Part of a small language model's weights.
Architecture: rotary positions, no biases in attention or MLP, tied embeddings, capped logits.
MLP neurons of a small language model. Each row is named by its layer, matrix (down: output weights) and neuron, and shows model dimensions 192-319. Each number is 500 + 25 x the weight over its row's rms, rounded and kept within 0 to 999. Numbers have three digits each. A neuron's up and down rows have the sign that makes its largest values positive.
After each neuron's rows, "raises" lists the tokens whose logits its output raises most directly, leaving later layers aside.

L11.down423:506456546491522478461506489550503508489512485541535503486519513451487507508489466454523522511452523498502496495459488508503477429453535504502457534492499520467496486509511501524488478540538483495511428464489473498483540492539495494454491473502512501529519524519479531468469522543476510532490515508516544506536478483478482493491528492491482499497486501499523525484511517546475512538497
raises: "V", "X", "I", " suc", " son"

L11.down242:504505475496488508455510446536541518535521478528505483506505515483441518519471460496530507540494531503502505494446488532480504547514519540485508500502483507487518477516502507514450514480490440482513520535488500503495512537516449467511431496509528491503494508516527478489498506525461474485463460517472513539544474467494496514483526468536496530477526524575481532496509512508471445527510
raises: "00", "13", "9", "6", "14"

L9.down852:505525536496550544502512496519488512494492474507502454505512475464527498470544502450505517501477471542499517532484483497487509519511479512520527514498519490520499475504476479542519481475498510517469501487539489500507477498471532504482447511493496518507469502533486525505534509526506511513482522483480503466512517488543531518534518449535501543488548530519471468518498498471478518465483
raises: "s;", "s", "s,", "s)", "s."

L9.down842:448534501451532484472502450559526474519444528551528519546503507461517502474487501480467515474457508489507532517514533498498514483509510484473517461537514475495482540507446474527555495453514496501512491472516503518487536527506527492488529496525514478534493496524439499540480507488500481485548489496476460508500495529459493530471516460483528476493526493458535503526492522435516554404494
raises: "7,", "5,", "7)", "6)", "9,"

L11.down21:514485520490525490530478481497499522507473534518462454516509473489464518537524503482472449508526495487473532546497523533489514448468526482498486461509476498489494527482504522502497538502516501529468462459499494503514445515529504498475524520512463467509516477504488474515493500497475477461470487490521520461507488453515480508517532485491523515539491501482505505529522545486420518485491
raises: "out", "un", "ud", "uk", "u"

L9.down360:511504531512552477539512491521491487501491473519503498453474497502499520522533469521493493485494510502526534500516479489515498487495487470517542536473512421482528519524466484482517471470488514495470509511497501519531511486487488507513457506456512465494479472510498486508510524479517538482501485502550487493467529501490443452553486511466506460470497468512508448513488500488519511512501
raises: " using", " having", " bec", " being", "ever"

L9.down806:493496541488490532492496520495490519485474523521501521481486556496524534510499522466473475544516532514489498506520490476485513495459500497483492505509521473500498508541492473522484521475511469522487453496537503481474472537517491483535518520512494492501542518509467524480504509523518506501492446514501467515501477545495502554499515512532505502497541520483500481498510498527511486476513
raises: "les", "led", "ling", "ler", "ular"

L6.down189:465505510486463481497528482517480535513515525525513483521475449475546479479488514477490527479476508474520492496516505519485503545521493498503531499547491535490519474507506522544471505492494441480488529459521480484512563467489518521513454519501487493484474462509477453479462512509483476488523513513508502489477486492494530490548537540587498460508472552511509479456530509489495464515477
raises: "5", "6", "7", "8", "9"

L3.down428:494517470476511498514530481528464501518486506496495471502525516525471493532452464509479507513499473474507480531518513450489563499475531450453491518441509476488476510470574483559504517509472470521475495519503521488504483524505519483494507513535489457474510487496478467487539536500480479474462471544518460503490484507520510477506497495514488484527472529493509467490503481545512497487491
raises: "out", "in", "u", "ground", "lin"